{
  "head_dim": 128,
  "activation": "tanh_gelu",
  "norm": "layernorm",
  "init_std_o": 0.00455,
  "grad_clip": 1.0,
  "final_lr_fraction": 0.1,
  "doc_mask": true,
  "steps": 6865
}
MLP neurons of a small language model. Each row is named by its layer, matrix (up: input weights; down: output weights) and neuron, and shows model dimensions 176-271. Each number is 50 + 12 x the weight over its row's rms, rounded and kept within 0 to 99.
After each neuron's rows, "fires before" lists the tokens most often just after its 100 highest values on Wikipedia text that the model never trained on; "fires after" lists the tokens most often just before its 100 highest values on Wikipedia text that the model never trained on.

L3.up12:51 52 65 60 39 59 55 42 53 72 27 53 67 42 60 65 35 40 53 56 37 35 63 54 50 51 64 50 60 57 56 67 43 37 54 63 47 61 29 50 51 65 55 64 53 53 43 51 53 54 48 45 72 56 56 54 56 49 48 55 48 55 64 71 53 57 53 44 55 39 45 49 57 41 45 54 54 53 35 60 76 36 73 26 53 59 26 58 51 54 37 35 73 45 42 41
L3.down12:51 65 73 36 69 51 49 74 58 57 59 53 42 41 45 36 65 56 66 40 26 61 57 57 67 27 68 36 46 49 52 46 33 64 33 54 51 56 50 88 60 24 54 45 53 51 58 47 48 35 57 53 40 39 41 51 47 33 46 40 33 44 46 55 57 53 53 43 32 32 55 43 60 14 53 53 35 74 62 30 31 50 58 51 48 61 37 53 68 39 51 43 41 67 56 43
fires before: "|", "\n", "-"
fires after: " |", "---|---|---|---|", ".", " title", ";", " 2018"

L3.up1198:42 21 58 39 43 80 44 51 38 36 55 61 70 35 75 51 44 64 25 47 57 29 21 48 51 42 59 43 46 66 56 42 42 64 45 60 71 57 36 63 42 68 40 27 51 45 54 47 52 39 60 49 53 57 57 35 33 44 43 71 44 74 33 55 46 51 27 21 60 61 55 56 54 39 72 64 44 51 57 62 49 56 62 49 39 49 49 72 42 51 41 45 64 43 68 53
L3.down1198:50 36 40 63 55 50 56 51 58 52 52 52 29 24 46 33 61 42 46 44 49 55 51 30 45 62 43 44 47 28 63 62 31 36 31 30 39 62 33 76 46 62 61 60 56 48 60 54 40 45 46 28 49 49 43 50 43 48 53 38 54 60 53 53 59 54 61 25 52 43 53 45 54 53 68 42 25 46 63 25 44 32 70 55 44 52 28 45 42 49 38 39 57 40 49 55
fires before: "\n", "-", " ", "|"
fires after: ".", ")", ":", "%", "s"

L5.up351:32 59 69 42 83 63 53 60 42 29 31 60 60 56 41 52 51 42 56 48 48 60 60 52 52 36 46 55 46 55 39 30 52 36 62 58 51 55 59 52 43 32 35 45 40 51 57 60 53 65 39 59 56 42 52 62 50 42 33 46 45 58 55 32 52 60 68 54 58 36 37 54 34 52 49 61 67 59 57 61 38 24 65 48 57 62 64 57 47 53 24 40 44 49 34 28
L5.down351:46 36 49 52 46 35 35 55 26 66 61 61 53 34 65 65 43 52 56 51 41 55 47 58 46 51 55 43 36 61 68 41 44 29 56 31 64 48 57 18 63 68 46 41 63 55 58 83 39 54 72 54 34 61 64 58 52 49 37 49 48 55 48 38 50 49 54 56 61 60 51 49 49 50 31 45 45 34 55 63 64 47 39 73 57 53 40 48 30 46 45 43 73 51 47 36
fires before: "|", "\n", " |"
fires after: " |"

L4.up282:47 31 46 36 55 53 37 61 43 53 32 58 74 43 41 47 52 59 56 56 66 57 47 31 38 51 49 51 46 36 44 37 43 57 27 51 67 50 56 55 62 41 65 73 61 53 56 39 37 53 59 51 50 39 63 55 71 41 53 44 36 71 69 60 62 43 66 66 39 47 33 69 44 35 49 31 55 71 38 57 47 53 39 45 41 73 38 60 32 69 38 48 69 48 75 42
L4.down282:49 34 49 42 36 44 50 65 30 47 62 40 61 49 53 67 44 36 32 39 44 41 33 66 58 66 37 49 48 75 63 46 25 55 50 54 36 50 67 65 34 63 59 55 38 37 52 45 55 33 36 32 28 32 48 46 44 62 48 56 15 45 39 58 51 46 55 61 40 37 62 35 41 77 57 57 66 58 55 33 43 60 43 64 51 54 58 35 54 40 20 43 57 45 53 48
fires before: "al", "n", "ent", "est", "mate"
fires after: "ic", " c", "c", " con", "s", " south"

L5.up412:45 44 51 61 48 23 42 60 43 66 45 57 61 55 58 53 46 62 79 44 39 72 47 50 66 37 25 45 37 60 52 45 74 31 68 49 52 27 54 60 47 38 78 49 52 51 38 41 54 58 62 60 47 45 48 69 53 67 24 64 38 56 70 56 48 52 53 59 49 71 30 62 41 38 43 45 55 46 48 25 55 29 56 53 47 37 32 38 31 53 47 33 82 63 53 47
L5.down412:63 61 60 28 18 56 50 55 40 60 34 39 25 45 45 55 50 51 40 50 31 79 57 62 53 48 65 25 77 46 59 43 31 41 67 68 51 46 48 49 33 67 62 71 47 43 56 56 58 50 64 31 66 56 45 61 57 37 49 38 50 34 39 36 43 51 75 47 21 49 62 67 36 62 55 41 47 64 47 67 45 55 51 28 57 72 57 57 49 37 61 42 47 32 51 53
fires before: " |", "and", "±", " G", "%"
fires after: " |", ";", "ne"

L4.up1124:32 24 46 69 46 67 41 50 31 50 29 72 61 49 41 42 59 44 62 57 60 62 49 45 49 31 31 52 19 45 50 54 57 41 57 55 42 56 47 36 58 58 59 34 77 52 60 44 53 61 47 73 52 33 64 52 39 62 28 56 70 55 35 60 57 42 44 50 54 53 50 62 34 37 32 63 35 64 29 31 54 49 51 49 33 44 65 36 55 64 44 69 47 40 48 36
L4.down1124:60 68 31 44 67 51 50 44 61 41 66 56 38 68 46 52 42 49 66 74 55 73 48 59 70 61 19 55 59 58 54 41 45 49 48 46 31 66 75 70 40 44 45 63 53 67 60 46 63 55 49 49 58 64 48 52 72 67 38 46 54 39 37 23 58 41 66 56 48 53 37 57 46 37 53 58 47 34 49 54 48 55 48 54 51 32 57 51 77 62 34 50 74 54 71 42
fires before: "al", "ary", "it", "us", "ach"
fires after: "s", "ic", "il", "c", " St"

L7.up127:39 48 37 69 61 48 45 40 57 48 40 45 41 25 44 46 54 73 37 39 38 58 52 62 28 40 62 66 56 45 57 37 45 68 47 58 35 66 35 62 78 59 68 45 60 57 46 71 48 55 23 53 57 33 55 37 78 58 27 23 68 37 40 55 71 38 41 26 44 46 54 41 50 55 57 46 48 63 32 53 51 43 50 59 60 45 61 44 52 38 65 34 49 57 51 60
L7.down127:53 36 60 50 33 52 49 50 56 41 41 69 70 77 49 48 55 52 61 57 49 68 72 56 58 45 34 47 33 60 35 40 58 60 22 39 32 63 61 54 66 42 53 66 70 49 38 67 56 49 39 53 60 35 46 57 73 44 38 57 53 38 46 49 34 43 35 44 40 66 40 58 56 49 43 45 30 45 48 67 47 38 48 64 28 52 60 32 59 53 68 81 44 58 61 65
fires before: " |", "'", "."
fires after: ".", " ", "–"

L7.up183:75 39 70 48 43 54 49 65 53 41 47 62 68 65 29 55 56 39 28 57 50 42 49 47 56 38 62 43 49 42 74 34 50 28 43 80 54 61 58 47 70 29 49 49 58 31 65 40 37 48 56 60 43 41 42 62 53 48 67 55 39 34 68 44 67 60 40 49 59 54 41 79 59 37 68 51 35 54 55 51 30 56 42 52 41 71 61 37 49 41 47 52 61 44 50 52
L7.down183:61 50 58 41 60 45 51 51 37 35 45 70 52 58 49 69 43 37 56 50 31 35 39 55 43 54 59 50 48 54 51 57 57 50 26 83 43 51 32 46 30 64 52 61 57 53 52 50 52 39 61 58 40 59 56 45 60 61 27 41 37 66 54 52 62 57 82 76 46 65 53 37 54 46 67 71 54 42 50 62 30 55 43 70 54 57 48 20 46 27 51 51 45 54 56 54
fires before: "|", "\n"
fires after: " |", "---|---|---|---|"

L7.up1295:60 66 67 50 52 54 41 53 47 43 45 49 75 42 57 33 39 40 57 65 53 57 38 37 64 41 51 43 43 40 55 48 36 60 45 45 51 27 61 77 72 60 46 40 77 63 52 29 52 76 65 41 51 36 52 52 27 57 57 50 48 34 54 44 46 62 74 45 60 53 42 47 83 30 77 65 47 70 62 41 41 42 50 46 52 61 41 56 55 40 68 75 59 58 43 51
L7.down1295:54 55 44 59 66 53 55 58 32 39 52 59 52 59 45 77 29 68 25 75 55 52 51 40 21 41 57 33 43 49 32 54 58 41 53 46 47 54 57 55 28 41 60 49 31 55 49 57 48 40 56 43 56 37 49 26 51 35 40 53 55 47 45 48 43 48 37 56 45 58 45 49 49 37 38 61 54 47 26 60 22 57 43 60 54 63 40 49 61 43 45 36 38 40 33 64
fires before: " |", ":"
fires after: " |", " ", " 0"

L7.up1370:41 21 26 58 68 47 42 43 49 51 57 43 40 36 46 57 46 50 31 52 54 62 50 36 41 51 66 43 52 72 60 71 50 52 55 51 54 47 58 31 52 68 50 66 36 46 46 47 47 50 60 72 58 41 40 64 48 64 43 45 33 40 26 58 43 59 35 56 58 54 90 47 42 42 54 32 54 53 40 69 60 37 58 45 30 53 72 47 37 45 61 63 42 65 50 50
L7.down1370:58 60 61 48 43 37 45 29 46 72 61 32 46 57 82 37 53 55 19 51 36 37 49 64 62 60 67 59 23 39 42 38 55 64 52 45 46 48 61 68 30 64 32 16 52 26 59 40 52 30 48 37 36 60 49 41 52 55 64 51 28 57 56 49 55 46 71 43 47 48 41 70 59 69 58 59 48 35 37 46 62 58 42 48 42 58 38 46 65 81 30 50 40 30 42 55
fires before: " |", ".", ",", ";", " January"
fires after: " |", "|", " ", ";"

L5.up756:65 38 73 54 53 53 45 39 66 49 33 39 39 42 51 46 54 57 28 55 16 40 56 51 42 34 54 42 54 35 39 48 65 53 36 46 40 48 40 70 46 43 37 55 46 65 51 56 56 59 45 44 52 35 49 34 50 38 64 59 60 46 48 50 34 46 47 55 34 31 42 54 56 52 81 59 40 72 63 46 56 28 62 50 49 53 47 54 62 51 66 55 62 61 46 48
L5.down756:66 35 58 39 44 40 52 52 37 46 38 55 56 56 62 51 62 49 49 40 36 49 41 34 55 64 59 55 66 50 47 44 77 60 64 29 39 74 48 59 63 64 45 50 43 67 55 37 32 55 64 71 63 40 67 58 63 47 64 76 12 53 43 66 55 68 57 57 50 31 46 63 57 45 53 46 54 50 26 41 51 37 41 71 76 73 45 44 44 36 39 61 64 68 53 50
fires before: "|", "|---|---|", "g", "es", "\n"
fires after: " |", " V", "le"

L7.up1071:44 52 57 42 54 44 62 45 49 50 37 41 51 56 55 41 46 30 58 46 59 53 57 37 56 31 49 35 25 48 59 38 37 26 41 57 53 58 49 58 85 55 39 47 41 55 53 46 50 46 57 35 34 57 43 51 37 64 47 51 65 60 52 55 53 46 34 60 42 33 53 56 53 32 35 58 62 70 48 43 39 34 50 50 42 31 46 44 62 75 53 51 41 55 39 62
L7.down1071:44 47 69 52 65 58 53 58 54 52 57 30 54 60 58 45 69 58 52 36 60 23 44 46 41 54 62 74 46 69 41 61 45 61 51 66 54 28 59 43 49 51 60 41 54 71 44 25 50 34 60 60 46 47 57 41 59 53 43 19 64 49 43 46 44 45 55 49 41 54 56 72 47 72 61 64 45 52 27 38 62 58 29 40 54 47 37 38 33 61 61 54 34 28 52 63
fires before: " |", "-", "ra", "u", "i"
fires after: " |", "u", "k"

L7.up871:32 49 56 61 51 37 32 44 60 49 58 58 72 40 60 63 53 45 38 30 64 45 63 38 66 34 55 61 58 36 60 57 34 47 59 41 55 64 51 63 44 68 62 44 60 53 60 46 61 65 65 43 52 52 46 39 37 58 58 63 43 41 36 60 44 39 37 52 48 36 22 52 47 49 45 43 46 52 61 48 76 47 47 47 50 47 66 45 35 45 61 41 79 56 68 52
L7.down871:44 52 32 49 51 42 39 74 61 47 51 48 49 56 68 48 61 41 61 52 34 30 59 43 35 31 37 49 46 63 55 37 52 55 63 51 59 51 58 49 61 60 58 41 40 44 25 76 69 43 61 57 45 37 49 54 47 49 55 58 55 49 46 62 44 64 37 29 70 60 66 50 37 56 38 47 71 38 53 38 53 65 47 40 47 53 34 48 73 32 56 58 57 58 56 49
fires before: " |", ".", ",", " ", " goal"
fires after: " |", " ", " 1", ":"

L7.up989:43 69 57 77 44 52 61 56 35 63 34 48 53 49 42 58 62 48 53 52 52 37 51 54 47 46 49 64 41 27 54 37 39 43 50 38 36 46 45 58 79 49 76 28 57 69 60 74 43 48 48 50 67 66 44 46 49 60 65 48 46 37 54 64 54 33 40 32 46 44 39 58 54 34 24 50 30 37 46 34 48 39 37 47 49 51 62 57 57 41 41 56 53 58 54 39
L7.down989:47 58 63 60 43 57 72 43 52 47 73 50 56 41 64 52 31 45 77 64 60 60 49 33 49 55 28 51 58 53 53 33 78 51 63 58 55 53 40 27 56 46 51 47 50 57 47 39 58 66 31 55 35 44 39 69 48 49 30 36 78 48 59 44 66 41 60 77 47 49 64 63 68 32 60 53 17 47 55 46 47 59 50 40 36 64 56 37 43 62 55 48 58 47 71 52
fires before: "ment", "d", "der", "ity"
fires after: "vi", "par", " Com", "st", "ver"